{
  "n_layer": 17,
  "d_model": 448,
  "n_kv_head": 1,
  "head_dim": 64,
  "norm": "rmsnorm",
  "norm_place": "pre",
  "norm_eps": 1e-05,
  "positions": "rope",
  "qk_norm": true,
  "bias": "qkv",
  "init_std_o": 0.0309,
  "beta1": 0.95,
  "warmup_steps": 26,
  "batch_tokens": 131072,
  "dataset": "wikipedia_en"
}
MLP neurons of a small language model. Each row is named by its layer, matrix (down: output weights) and neuron, and shows model dimensions 298-447. Each number is 500 + 40 x the weight over its row's rms, rounded and kept within 0 to 999. Numbers have three digits each. A neuron's up and down rows have the sign that makes its largest values positive.
A block is one neuron, or neurons of one layer that tend to fire together. Before each block is what it responds to, as a language model described it from the Wikipedia text at the highest values.

Description: Locative prepositions before places. Prepositions and relational words introducing a location or place name, usually before "the", such as "in", "of", "along", "with", "alongside".
L10.down6:614522480519530478451527403582529506539506487504496522506487445526470451532489559461466486532480516485495550550511408468424612406419415461511547481545456506489442507523529510528550485521422508514464545582529480520516513425537535602486500534437487561522495510466474481527501443548550504509568487524474471509492496495483463538509457410506491469553517441438485490509525443465490532480531573518487475532453495464476567580490521505532502520447570511445492
L10.down219:536502582441533532494549521415557494404463454523477566545534497470578487512542490509498405436476581439553515504443479511513492449485510447483497446502464555462536432505529545451462451522455492497493499558469533452542480484515538445496493445502525484517465490486516471487489473483454506464433517506506531534492461472502502518434477369533469518528526474487454547490533508531464438511575554503472423474400532499494446532457461550541544519450484502528482
L10.down222:446475469435505485545533449487511506500433560501520467500465479482572566549474583497419510510506539480495457519525492470449349509589440475501505553452520459455522502505546473439532422438506532533525600436514472481508526554542480521490516532495441524492460501517419526478481451509534508539486467463503479514515488553501469475544466543542491550470465464458443539516560536495535514471610514525436552411538473480455492518547520532503579528550471457531522
L10.down223:390552506479441573485507505422541447511455498527497520522479438503422487550485483461547539488519510593421515538468470456515503488450525432554498476501488629557477485476523533577481510550509454499494492544507496548546414491452492487512501516549466502494511508533430451466506479462478565534566527428500523504450475506525496540487466527497564402520439447537455499486557481554530478519469466494448591461489533486547480458460527395481465524525495540518477
L10.down339:455423442446474527523486544512500466506520552541502480547500477501508426495530474474510512478552559507527502557494439466497509543621489452526428501514473512483471513489518512538492447436441428484518500480470499472530464549571481501505468475423467493486525456515468530436467538421451556478590542479586428444542500543513545489458547479471509584487459557520561474498590527563507502461492487505471470598466520479511479558484564519513510516517504479477449
L10.down392:529550421485480487457512514557460508498511456557458501560518455523488505477456471447514528539542520508482456547503436552512495510458545473500477521567430513486567519432521505424592510564517513529573529536512410497479556548468474437519409478548429555537481482532485524481455477520527562521505479547501478524505509523514479487541573497471459547528538530443470521520518439552496529523510480533538497468479438489497544536486465606463432534440513505466476
L10.down499:490509573518553454469527445531508542566556524576523457534509491488442494494493446537442535418509431536499550488518464483534493544451452523524529450494496473515461578531547538420519518487538480523497529485418535527486514402506552483489545499565488566469456536464470499472465502567525506407513549530560472536487498555492478482480486527436517538489499525475467542418533473537512458464528441526551480582495509467558512499481523444537448496504467477539495
L10.down512:449494539528536431466505466548532572516569543523511513495496498451515509489518508507482480502511600508514526471457490408528510526525452486437516517508535525471515484466485526522474461531505517541561528460472540480530444517485473487536573409472417487496527463477473554459384491519474429497532511533530525490519547466591495480512451509487479521487510411573483490489537527491509532489546467530515545522528551492504446465561598487479427500468485512460468
L10.down532:501528508450459486526520518535456509520440523500487549536545425612492511548437543496427584629547469490510382548466477535462514515574543484501501519576489549496528455467516533458521519557408538539496464524527573554489499514467539562491515475534473489451506469493447550446503498500528485518536525452559496505533562582543493555501495507480450480539488476451510483509486521491584481482458415481439499475484526528492507507504514525450471540502513524541584
L10.down534:419544485449471489602483481461530497479519480474457547504496481520523554525461448508461538536569434488479442512506521473498524548478447458460536547536499539581557411508475515478482552476529479518584531568450563516484511481487502560435483499514469428505517432450509401383452438536453529571453513557444448503525509582590488470427479520568528489489480502504471499472587470573465507480532520479503498483510442510531486506474484479450500438475446551510576
L10.down539:533540563554505550542473493531537469500520497488463501521481452511532504526406558446492510509516492474477490516496528459500525468592545452481474483533553534511490472479508483512443549481490462506504495443486502481465504551533504538551500530485451476474503453587485525449470485484471502448456502464441536508513491474470457541472482490413522436489450504548472535480556517488508543509475502511568544512522609511544457419492450492588460466493509460558514
L10.down567:520520521459501563470554528519521502529578464477425517516509501478499505495416478508532468586507516554466442538478538522503522491486521525501567539536462478501540507504533476504489482467490538405536458463524572519497473415481474478503507479487522481540478479493553552543506535521477415485573570516511498485487486522508515471515563571546504526564506493527516514335511457496446542491457528504512511508451495465518544477476488459572468479535471500487561
L10.down609:515511459512480472441446533636525531511448547548573500471513509511547532544469584470473478554554530467538484528518422524487464487562526466548521465527513506440425555492505448470541493476490442513543462475481519517508492522521525479520437526472463604499452529524487552492486449567557434552429515471508534503496497575580483526531554495497469481500523535445466492484479516461506536521467611571535569524593528507432482562515518510483508531453496451505503
L10.down768:479484483535472540573479537479498510472496519543481499549408537479496557557471527408529500470508503527550386490522475471480523484487539484460527500434515575577503527550495503496493469436471482595490436524541395457482505509457511451560532516532502482502409444501554526472507511548522486482516496470514547471493517470422478511492447468469519485483502551479420556503515512492445596504522495419535474536481506518467498492454524490561390517531470512491544
L10.down816:536510518554478473490520526572485554589546592538529541458539444509472550498497532470504496554515515534536487470476456509492512506476472507479516525553488555478465491550529469508529586533419524524476467590533563432544499462485544479557461423538547481560525455535458486561509470483538416452429504487481443512503520495552465504592481474622487498466572470523480524503528536527535487503479510408601457472507518503530543451561482476438520400511584463488492
L10.down855:520547525480576495490536436444484534514530509561424472506458572514497497433386545555485464477524557512527464502476455475525478490474489530512476411509571492546476476493448504525460501497603470565485449526495503519485491575481532515513526540483485459530467425528480513430525471420458532474461508539460562527526527543560457408508467528462473464436494506457482552473431466414500499469571459581451539491530577544490562452431504445498549491510500499542496

Description: Foreign name endings. Short final word pieces, often vowels, ending non-English personal or place names in lists and tables, e.g. Yahy-a, Zor-an, Yazo-o.
L3.down308:435496520500441493582531547537519545579522473450517444545455511488570453496504482504558493511632477523458528455558426503492485467468438488510507531549447583452511512535474535513507470555523488440479463465474508443508487495578536530496495424599434509509474555523567527530585523576502491556496424461527565575484465516490567553496475502529470525510478463474520533517490507464479536446494438501522503522546527477447527361501506538505550508498561524489502

Description: Before an upcoming proper name. Separators and prepositions just before a place or person name, as in table pipes, match-report colons, "SW of" Brisbane, "based in" Oldenburg.
L10.down170:520570573501592511540487514543471515545522513465447536471480437487546441477395535517505542423513514494462476546451398435532497505483449531468565489491426516514569449476562516502485510512465476526430493519425470505493487518602496540450461556499490519445544496528506476491597464524535491463445485502482540436481478543509464486515518479418555523470570508537532515519568529481567551551448456508449454506582487489443485504566519526500452450556509481510543
L10.down203:448531492446457465466521484461497505530543507530453571455495493497498558590460499481486527420512538517461477482539441473414527446491450565557499510519443535539485562513495491486527466468477556506434526583549529466611487465580549532453461482479505503454545460490523473530487481510458531520502484541525550563481463494481467456553568450545495500610511519471513408520541474503547478516419525505493537538471473550425443501460555489518425533541494478487540
L10.down234:475504510494492441492556526558494515522558536493523501526508519408496452466499542527501473438565504524492495567481507435432522574541479476510512477498547470519499410539473500494520546507514501470570447508470523501483523509495574502536513485517531530505592533527453528528467528548552558496521536521518459524404543624539430507553541527534521457522490553516496484511449488523502536523487545525540541475537448538452482468454484547497531531494474503489522
L10.down284:544514461473526464498538475481546513474515505542486540567512461500439415434458527536553518491509495500523426488558611528457457473553467501542491436479517566513501509511513529457549518518471471453465478500576547519467529483596535565465530578481505524490555515484418454508499482492499588526465498544502533432501515520527467492542492508575490521548512554442461585439554409502530473552460506521457576455586540472475509493539533556448459523549510485551500
L10.down311:480498592516500499585541445540513497496506610513454445460527506554589503566389515530598540435481495545475466568540451483437458506496516512504452484450484567492488455466489529518510445519478470464553499488493491446452446487485525466481520490489532510560457462459446503535498457506476557463448489509517534550483466521514468527509478554521482458572502520449455565470553466436524538418506468537480468440521454550520469443515554552609478530533471486516510
L10.down321:562526503476486489482515552494534483472604526541539444539520539538468466532446495465536502434541529538437507519419530452535524440432478498542456487538489487504518505558466490479463508456495495483453545503517545485485524438495528539512507428517578525507526525467592460479482544543497581551611468455527522485444541550493526525543505428525477543478457535479490429534530475452534417465538615524440588546493519492458488537498450438445567527555493507506462
L10.down580:533484524494465464579525503546523480531504527451510469490523411436509500506523492494546597482516518518561475468535510506488467455532424510520516493468491484522444608448560496522418418465527456511510468468482525516553562502556510465496546452521555531526531483544492529447489472413520501559497470508472452472514482571572498519550544497515421475495431491547590449502483425499496548499443523556604526466571506528447505425519572513528468433525584476496517
L10.down608:449518426455509534455464475477556503519526524489508606519473467485523494501538560484555527519502506461504505502521528497468539503484478462517572562524465518432469576497533548497555447516479474536515485480530551476490499496487441570466442537507475539577560479479572425488497398502537500501460540502487549487492522467594501471473564484542382471572549546536492602529489566502545502511501522443413530425585483431473471478549523529622563545560508506532492
L10.down610:524459497507470498446552454514524529464446533445540439480555482538581488496390478513434499461506427453438543466502538524517525475489500481489527513529477549573484514417512511557438460477483522478476539513542473497569450514495493536557486480460488552474523537493606515493565490489493415514509486570504559514452418523521416496538541495528528448428536524504520539494501520410504512414490504542510413525494502501425554509513503455543432423478538457428566
L10.down632:496528506490545438499557445525485550513549502413581483506457470493489493513493524534492511470496504504479482456475473500508484514480458484492548475451457494468454503487518496465504479460465502444446491573506526488471453496486563519538554501468550473481442477539497499531453474470556462496484565486509504531517484517501513537503533510485525462536511512533473461477473472484420526460447609478508573526557467457541587528447497496467591526510561488529519
L10.down698:555473497411529521565526550571524505511463494472541471529523539447435429447466473503461544488424515496541550540462530469476472521520527540492464462551499501572488461528442461543512403528479543489418564447492517613538523489419499478461541465503480484516427497477528492497474486469487545491463451520491530518445474517418469441488482457539516449487446511509497508422449531484478456461489491505502527499547485425505542487438481496532511552502500458506563
L10.down800:466456480523508478504565430505530561499490512507468527521431521492523543555478478527472514452532455586540482508551451585492422487469523500476582490469497581436520515504520532504512524528465419468483469486464624502489493475523521505514538437462542489480521480510552394501516514490554468459497502502515496575458445484502504443510521480480509507488500536526433529508531449516489505516480510533486635545481460564520458557507539491509527517481588467463583
L10.down818:483562501511524490484471575450483508515499509501486523497566471542458552506481495493536580554497483562442559527472485428592516556529522566583489454474484501498526430447511534487425479491553560553490513565489473539485592496470484436481574452446488473492483508506506558473517564464459532529495562478499434464458564430522538515490445473513506446484480484512478532427409479560493483515475493454507498528529551460535526541480539482535548498542510445461437
L10.down830:469507494487516475486526489525462458450448537484501460526468483521488477510463486481549502442502445528471481485574431477471499496479509459529504490487512425535444537469487502562471501503449484561476533545501525523427484428472472526539431492489516544528487525520470551446526479524574468534542494506499579430503513541501506516542555505533411514498546435502459485453480440441536504548482498459549451512486462599539487503485468470527473499598545478508518
L10.down843:476434507548437593533579471510582526561541563473513486446439443490573503514457536577487482539516550489520511535490484489536467448519482501557585513496472541520554497500505508529460461554517509436465491503467477565524428456479476466507558546409504472417477460547511475458450527395483506489561476486545500455489457506539483553533549483429470490530535407522466562566491488458552562413523512527529451471465441524572563474509539560510480503546563532505529
L10.down893:454511465441483447521443496491493522486496485484493513443483462475510552482451536488454486464498445548496444552614555528469575519508560418525488509534548493491567496526545500561484494456606481460546480537550493502546458482523527482481500502506483477440461448480515470477516481521462482502505469444561488497454408443528497463517459460531489458430435456512512553500464488513524528452521544474483524493475531510537412538481527519475443544424537454445448

Description: Location-introducing prepositions. Prepositions or separators (in, at, of, semicolon, comma) right after a venue, institution or event name, just before a place name, e.g. Music Hall in, Stadium; Annapolis.
L11.down52:445439577562466541561503546595561449502512519543498508511556508527577529508530492511474541541546568520486531534513495495556539441414470479499521497549487596500406515423540458529547486565440519500511469421484470586496469533442541530511544495520475546534418576465501510468501561514501492448462502512484480474455524519542455468527588440469483505507496441518492538513503469591517508449524514541516507469478445511529471475426541572503487524538524534549540
L11.down61:500499558469479526489515515490500503502503543454502456476516463507540564579468528575457460509507553545464536473450440535467482514510478492581550514514568526499520465526465507543469512449560501476526477532554484467446431520479508543538553521513461502380474519525493422501505546512489445469501523535437507548497504506549474499542482475519485492537493516505441538515476458531497483511494517487539478497521527505530508555491517456439493513522510552572554
L11.down609:440448524412467479500515466478504563530509550465480442434488488486493518496499444523506467527407568504523495511525472492496477475522476434571539444544500544559478464518539488553410482454544530420493492462514508520461451487487483497555540426478519516491444521516578473494502555424495503502565472446530497473400503500517473520511516490548502489516531433590447508560492404475462425475494543455448507540490477465431523513548491469559575472501563433495488
L11.down731:505557535442475486485543477503525526532593589493502511516467540487505459462461499490549605494449584527546447507502546482484544464438420462498550493508517568526539468509524553504481510569564494433507450491474478545483477440564422440572565554485460545531497550464544454519488549424443539481495480448496548554396531520491573531549512473486504546566579436518564543564487415528507538483478490497508459472497409487543484504486552531552534562518481523507501

Description: East Asian romanized names. Word-piece syllables inside romanized Japanese and Chinese names, like Takeba-shi, Ji-ang-su, Hu-ang-tian, plus the words Japan, Korea, Chinese; a few stray numerals and verbs.
L11.down151:496519500481488471533493538494497464429498513532559445547549490466475469452487436520508472525487522517468521472508479449458459563494430510508481429402480512493516463572470509441494528513459445475563482552489515510557490454562526468466519510584481516550482532468521529467469444522483472459447560508457470522516499492454464510550452471480521418461529531513495453511533464526541480535482385526422495508543528514466560475513475474508609532426518514515473
L11.down219:549503547509513520531510507469458558473524457434391452485503469493456488434484549486484501525480433429543510404480461557461520415488471568608455470496474500472540485387435481501420554459500516505533512468492559483520508435534577491512488560541478495497490593435479461467435474475528463467463526498527524550538430413490597454497471502509493451494493532488536551442438484597510518483465449435482584486501560482547482463487493476435518521467514498455487
L11.down468:461569533523453496506396449516529476474460485511473487519452481505535496492447542515540491472452468523478497532484552399484518528462529492481539518461559501482488499482513526516460484454453531472505478505475476483474397440491464548553557603539482575516549508501462514482501540497473506486498473498455502520536516515482492511452500523508541539568472502481527469489448438519500470531540473487532529501501428566468491498495489467534466513488531511600483
L11.down809:417471544517479495547522480484497434457545533539514405497501527488485510545493479500545503546479448515478455459593423518526524540523576468565474471457473443529493452453497445456480504496553469464495508509463453428504463481519518559527551460454484506514497527462440561534454503512531517454548486480547479552460509448529523462527411482478470460453550550470466458467492502514495494488510496470497545428499503456533509527458486527550545490491553523517453

Description: Match scorer-line colons. The colon after a team name that opens a goalscorer line in football match reports (Mallorca:, Cosenza:); more weakly, scattered mid-word pieces like ceramics, siblings.
L3.down762:504469490506428496515521554521482512613491475459496477529544549495511466511435509556447514480519528502490513473502460473433452518481499514525530527484439441529491497502516486539536508474488484512466540502511501524479425439489457449417534525538431512496435470510573593503475498444560445506487434601507437579530523477586484554591478588506522559464536518490441448458540491481492520513445504499563505581489483536538501500468479575479492525524441433532473

Description: Before place or team names. Separators and prepositions just before a country, city, team or opponent name, e.g. loss to England, vs. Croatia, | Hong Kong; also some decimal points.
L11.down116:519560488534490495523554472550481507514451515474480558468520438512466417540512471514455477453519528486535452484543592480470469494475470512491534550562504558495464529478513489519547475492485523470451578490492539491553478594559465488553549460460541479504494468539535428507496447508452551495451592485527532545430486454567481555504544466522587550471479550563449494428445337518470489495459494489534577453543482515492503465522497489501490505452556528506501
L11.down166:550452487484573520485476449477569466474461401579545499538491515512515502404495431545497459464512485520482460539547533544502511544481494512556457500448443531448509520525548456489557473482484560480488514469476496465502509547519526537539456517489533464462484517504483536542520407542563532532477558516438499508526473499433498526518478474490569564461488502524513497560475463460482510481512443556436501495448512541502507492489510460491627524482499547438453
L11.down432:540473478498449467519560475445515519479546455464552529501520526600454504439503489452522496533543516473526505559560475548510514550493540518436448517534472544545512487456488488500493519476539538551501506517540454431505543512551492443403492526504501476493510565476495549483521617472466485511455444462497483515508507478464464491528515482448554504475513436543534532531459582479484455567499463480503483534496517570522569566539484498439502520446492552443602
L11.down716:441466508531551507560495527527509492480515485495484471454475466496536466442546565516524555478473521532529451524422535535516599532517550476474492494432483518408473485495465511509457459521428487522543611500488500496533506539494505501607471431515507527497483476564476485516508546497514524585558529467542515465506545578599547569541462494492498557483451468490452495446427460546383487571466513550474505476462499448471496468573505484545462520482514546465440

Description: Word-ending fragments. Final subword pieces that finish a split word, like dial-ect, unincorpora-ted and plural -s (streets, options), plus "through" in route or river descriptions.
L3.down188:473535470489436433500525485480512531486513539617469488566486386516517524474536453486483488487529507500470465533475426471525477478518552528512502461515432524522480556485534474454493485477516528540441558467518494461486538522467532461494539444521541531509551521486481562457445450514517554456478478523555568507440522497499444439500523525500458566548518557571550471558453510453501532540467375453572521511492485488490532474487564549415432501554512543528499

Description: Mid-word name syllables. Interior syllable pieces inside romanized proper names, mostly Japanese ones (Shin-ichi-ro, Shir-ō, Takamats-u, Fu-ji-hashi), plus other foreign names and places (Ya-ki-ma, Ghimp-u).
L10.down7:465460489411499535419498489461488520482521515503434551480534516530422471537561469549455507520503494507525551542417456502484541565566477562480542375469461485530499458507498577473535480487463528455517483519516517498499528475495482537518522497489524546479447453528530488500533436547512540521440460515499529469519490491487553523535452483513499518487516536483525564458505493544545473488539470508518509548501469490556485469504428462523571446472532471433492
L10.down23:515588537499519547527512500456529461487466434562468568535463480514468512564473401479441524443562449522484545475505507470463549480535503429514464545497510450491575481536505456412501578536564452520565486461576509469482453477523437575449468445484569548536491513558429530531486549445507507506484420464478501482452508481554465531502478514401480498468443484521420545490461469448485492510553502504471500547486463552537531479554493521449459442460472553516449
L10.down113:443488495510475532570485504481531556464462549521484451475535511498459495453471414533538481467470493469589454483518520446490465581493498517557458519494504618526461461507522452481479500471546495492519595493506478416511586506562476484537455443548557534518447481549485595481550503586449518551541479526462551558510530438509457490516489411515504554446481467534526476416535472515509483476558519473512441550514501578526519517566569550454537511548456462542456
L10.down142:459448525504440436517524431490529577542533548494496467497467505540519421522461521502476481459500493571464566499487431538488516509484456474420543545476564515605515533445501505464473447476559432544472426522400498469483470591565539522520479488530487428556590501511519564545514593484541487508497536464541493541558462525557445502503447478556547509554534544427551554534537486455548489497569451538489476513544504471461546494544477534608494519518445553510569
L10.down172:526495494467566495450489552528502550543589549443571547491442553456474484506465491503424469543538457519433496441463515431644481548512455437501473511533495482504537547529526463457621497463595533539497481496432523537437474525527510475524547534465544503543522479503515512543530494524490573519504490505557479518530422460533403476440465558509505518510497527481572544511464492488514526483551466500455476452479483471497503494499470486460493487423479494475535
L10.down332:519517421508469489522505504471498485493468559500469516491483491541496493389439433492503395409445493512501533538504537540505446535523485448471419535515457498557519581518487468474534443485496536487454496534497444564506535546569505551510502490496477484525488473502576523566587556549510492604514514498507501526446432437492551495512483463588475524532488515499537563464468513481519468456494533572476524502516468575540557493439484490525562512523530471488538
L10.down386:455525486493530574502473515503551551554530551577487544463442437546510537522550482485474575478467481508502503443485508499521572431520520469465577529500522513468479445515512437532522460507443471478567478503470513478531547497495627468503538479482418553591536528514541466584494564479509542530500475539469485526531452538477566468535577488478430488510514494471510512545487481477422543487524476478488420443528512486512556519532557498525471458418537491507517
L10.down425:491562478541467487453522518514452530561539535453502471499522445513487455482531562514544486536485497488568513506522535565449447453527507445510479576545504552489533541440446548531516528482480424515524437475471450468583490498441488455539499542500489428526451477480512538477442445544495447512507453550488464516502483475457551577490501497495494492567516495439498440527491481475457527493579440435523471545480483522446504503579510498486515484496402499521501
L10.down469:535513539531490489511388465511546579473417414440567480527448515455487505521478469445600463429504504560526508451515433450518549456521542525473524455479502502531410490544502439508500510458493411438548474512460514488448493498491543533529577494555500477507449455431462532421529503448480507501574497455493515501482475566529483420495424529550494404555520516554450471484445506530511485476475449538499528557564558418551556451537415469512484565472497504561502
L10.down637:451532530477468525494509559445459537502498490496515465492532575539536526550504467504479474490502443556518512523540501478493520523489447530477428582440498539517576488476557510517408598493452445484455451501498447519487514548476475502517519504488461471496537565449481440567480467550477565457470527495461445548525402440482444477506503489420491502474477499468545542552428434491525480526554497476517451520534377551521499507514517490493529453523469476531500
L10.down765:487496531469423531532508519456481515517466492493537429508547508447476484507459345485445530407521540445533506386434451492405562524456532547500422493507544457605417454487527473489490447515476486500428567481518525491509497477508483444514519601506448502506481506517474482559453506520478545449534494518524545514484484478518508532497492440512569456438461459428578482487586538554475460520531448514489433478489505505509542449532427527502487534518426561436499
L10.down857:538450503499481493530486529492503562497462602460505447530480498456512532488508465460397465484468573487485438526566451498503460473473480520480529514479469530463450583466483466515467510515453462542528408535432525499438507483448519530492494477529491512476531488453573497621532539468555451485513538546490536459437481528576522541437527410559514512495539422546525500451439556492479561531576532444515513411488417484500489500453476467515513493431513509488549
L10.down865:515500501474533490531476502562550454507521546478572550465463531523572437499452452546463489480555556501484543439510570487552464527512486411500551515499554550503499448499448484504445621544513551473505507479447483459502492454549482528519467451560550537450418395557452536464488560447410575518485498465506535560461525541514575457489406516470517521485471527497495455465540499527454511479409497465529487509495525481596500459458529482529523564511514535550556
L10.down884:547482478480512439536567533494513483575517428539413478481445497507514440451539530429583475500516530523540549518530474428570497544521488482463469537443427425482568522564516517442436545514466527563465488503513533503561459455451505505409489488579483456533483529540566530519510583526463507492547456596530512436481482503464528503592480528549517405525445501467516516445530411526480486449493468483556514528488476517546483552462499540473479503496510542522453
L10.down885:505510443496461544443486478518525429428479525521473454497516492557550503566583446506478541512543435571487450509574438479539500509457430511467562510488521441537587508478555523518523478511506477405448425516444546498544500448513499479587573509446476542479473476549499484490492465557473524562548508407503475536473502477508409507501531492472514577536524466450504461522471462431474538436493580490459509447524557570474496483521465590531509477535516466456525
L10.down892:555511486499562429458411505476518523510488523510525496510565534480456465483528535483490574502488457571462517518563416558488545506547461489428477536487467489498514496438455463452472481461486519521439491465549454556483554509519448483455482530469508428545431551564497499516516506520531515549540500509537545554472483501487562493537475432482426465443478488545566494505460437452490542458578451489477479462456479482436541526532503421438560539492517554412515

Description: Place-introducing prepositions. Prepositions, articles and motion verbs just before a named place in route, railway and geography text, such as at, over the, reached.
L11.down41:532407518468501400501534448487524511388477570494507430533552583479545456502525502493409495467465484468490453515529491462506483440508498531458423482485482607476469473453449503529507419502586556576479494510540447436501531453572472560435502495472511498551510445492461526519462456458509559546477483501501461529529440468456489475474518539447500430481499513467497534524527453544547472513485551488520597512514586496431490454502543507502444436503509509488526
L11.down389:462468511530410547506550460534525511521561511522451496510505470535582524495407572486462556500488553512503455583465486436508466454514503519432439526470545447556510519438535518457462435537498511502528485471478458513423487521512570448449457505478514535508483468451524477446488545512565531489497499474494495519528467580510444503486509492452534494480494567490484424523592446484522491453458540531501468498480422574565508513503527548468445479528501498448453
L11.down473:525511492465463484513456546485499510500507490502472484466479469505460520488498578412593474482480495514516558515509453483505529527492490478486465430496563451538507461458543506470416540499441376483577593519481487498448551477483446556468474525533524509435414525538538489494552511478529426522513511478524513547506509498489546411542442535456528548513500503492537522485469459479481483566519518528572516488464487462393465493489558483485507477550489501489537
L11.down542:542514493481514507573498439548545501635475485452562476533503504468531495531480554543505459485578473474522522444500476521443473476500431512468491506433488516476547549507506503501582477457536499541522477419573527453514540528494511476499485451435469469505557484462507528505442511518540524535454481449531466510514458482401498488534493482503565541526428443505398482562522501459576486465521454549519519512420481537479471512530600570479503534549483509544538

Description: Separators in tabular listings. Pipes, hyphens and commas before a country code or value in Wikipedia tables (MF |, Clay |); also digit chunks after commas or colons (4,925; 3:00); commas after names.
L10.down52:480563555517543458432503509468541566503484517455462542514530559492570516517557522508500451532528459508522551540469524493464534521506414557440435487443474570490456514476486522523556493548412499527509524503491561540559522488500460486444478558431515473473419536568489487563426464554520476514621576540526496466494533515467559543492502497446503549496471538532537446516531574564468484487460560481495501413528489429554473494550570555539459557373567443519560
L10.down80:568469541544475512527531494478475486508581439558444527544491484443521453462453557541446500530483457478462454520585454460499434513556456502533507517469526533493555527524477498489470412523498481443606511488464514503506503549472487504435503462485508545503506564541533402534450499517522527520465449509475484476431475597517471591529470493471500525513480448595454491436474437515498474471430504498541501490534471594532501475535531514447540481504508514509513
L10.down93:549509475515526467556461495488546571560453488505491472532487430500538468542517501521459446541505526517469525521499501518547485395550543529606508488440516504452475566507505438467512517505470481464493393586494479560487457461518503508469508501531494566452489495526553505490469519487481499468489505498535449488485571528552466438526476522529463449522500451526478513488458511483520556474519524500534499468416497491508569490592553487463519408497547573503502
L10.down133:479532501505488414468473472483538519471489510521513452493460433545501472483532449468431561513488443509532504465459491582511504555513494513507496469468519465550444454498514491479435489554433549438519564577570531564495541494470539498528440448470463447443552515639476511488503527470583473470494468516529514468508482458511513532569518516495491523485523442450553527463457506472471490519477519582539457457477530523470487585531566544520466470483544497493412
L10.down281:489477491541443550482481486476488474495546449511534459491504511499523474504436466543482475447488486465525498514531536542480511544553532506398530447545486513559459485554507503511515472491507462413521553512479493520514461434441515552519472460525445441465537443524449494532509516523465540493501520509457460439474500485526581551511559503521488555484510483471557431461514546447523511563550617479491473540479506459517462482444495586511480473433542482526484
L10.down289:454518538396369439446469486509474491536461480467526451542491588499509477492510534510437500529459444478494501492529501524529593587499502562574485502537527453470478478468518505530527450468466529510527527478460499557491489455511512485538473545507428473445540461497532497416488503517602527441480553554492434446537487487592402526469470493509478490500440468469483504514459508535487545470518511486474543445516501522574484538543555504444487461482536471419475
L10.down353:521539501509501552488519478555512504438551447455450501494424495569434483516553458489457603522602503434547470484491443520503463451491552491483526459511500559529478464507513447477495469511510462513471456497553523472501525416432512484432515518395512485436483586530509504514531533504546554427518537546421470427543482541548473443456582484515464547470532499505442538547561533553481517532522600496489409467533481494489516466530520478494459511536502510494387
L10.down393:534526452567583484457517531528506505516499447469547493469436444452507558487541441465490502495528530481503487503498455464482577558498492481463493535535525461532485458453535550473486532444471500396506468558492491544548487429402508474491432509559458493506518476478494553432530522548512555540540441478519513552552481510507558517531467499438502476584460530466500498446555544504443504471521501543508520498497522516587483508491459533432460459474524517495479
L10.down430:557523501523463510510461461486540495474526506483542486582519506574483508533458508600429543490493491542527527496527461560449506515548532496549516487487526519546564438481472510432547492493517526417498471435539443577541491477572469483434548527490487572546518477515466505427599464467569491472510549513490535552437502490480520500523456543454490480541449502527514541468461496426474540536458471536498450526515487467534522640500520441498554426513500409553480
L10.down495:510472511481492497490493560498488472506473513479571473581558489498465479432470538455499547528519503530486495503518541518484448500474439503437492511541565470515479495546450511492526521527464511501515507458463403482599463463515474488460510532487500561563537529503444492553476582536559515507479482469506536542499472511474431536519435534498490452518462487515447494483484549535582524509466398481443566452425497415432443479457492527509543417556490399513435
L10.down621:530565446585518500503470512500479484517500590495502490506483497488457521445525527445507495567490492488484565504480509564466518486491585490454476457482490515510496424517473510439533466540612502503468461514457479446519426522514495496464536478454552524459508515502493527540572495559531516531492521509508455527498509494493523491416521493502485566467499462542524496413458555478446523458523493491447482510512445495435499509544503539532561464579458489486551
L10.down638:483460538440571522507490371550507532527515349440505530468497428505498522487532417545484507494497475520521463517549497507424475489528465514516564517470481486516465497509558516468550509514519505467458563526578560451513465548584492549553512443474509466501469436541456427431472520485444476483460523515580444475474534472535515499495536492485541506439517555477556532455444428513520472562462515574529504518488502483479450460528489570558491452526500544426476
L10.down672:484487558517477584533514489554504524516495529460509512551451515494554498473527434449436441503394491523531454445570439510512499439511450504572485539493541523478359515562535478502569525465538442422482441513483507473471448511571555524519437463542450480496524463505467492524514464517513420481503501491554482527486490514503469452454471500473535519448524504531569485547430477512510532477564504562491517523518540488422521535469523513510447507539505538531454
L10.down748:539445574520544495546465504499516497429554551507531523470481498489527492510519495470445456519512489502534511521529511559470551505473518482497512420437545502529437499440529476467460563542449487495550426493504477501450524504467474478528511541460482546507476531506432478426566510502551487429485518467512457513486465475470440581519508536539481461572461453520528426561515553487416495503490516431497534536536498422484480469503499506516526580506462559540471
L10.down838:487474504546508426533563474564457495439464527512492462550461523486483511478478493532494548407533520511535435569448536536454516496506558589556559493540510506542489496454517499547460491538472553504547492515459588524491448526472512492481510510417533470526451511545472483553506549553572420475418567501523476553437535489522489504554502500510472538539462423544535507527555525495572448445429577469487544549482513516480558509539417518520531455486559507538474
L10.down890:534544429521508474500508498529500478541509489494425522575551469501590501590529482472534392451486551454516535444529517521454447427454474425471507472514527482541471485397482484540546551497529535513478559543479498471493498479513553523494533405446557537524385399492525433527532478522507519469520548484515508496421582509470486447418592443517531474471526517463476511469463488531544512514477480496503509492486538556520475500495438537549503473444473521483502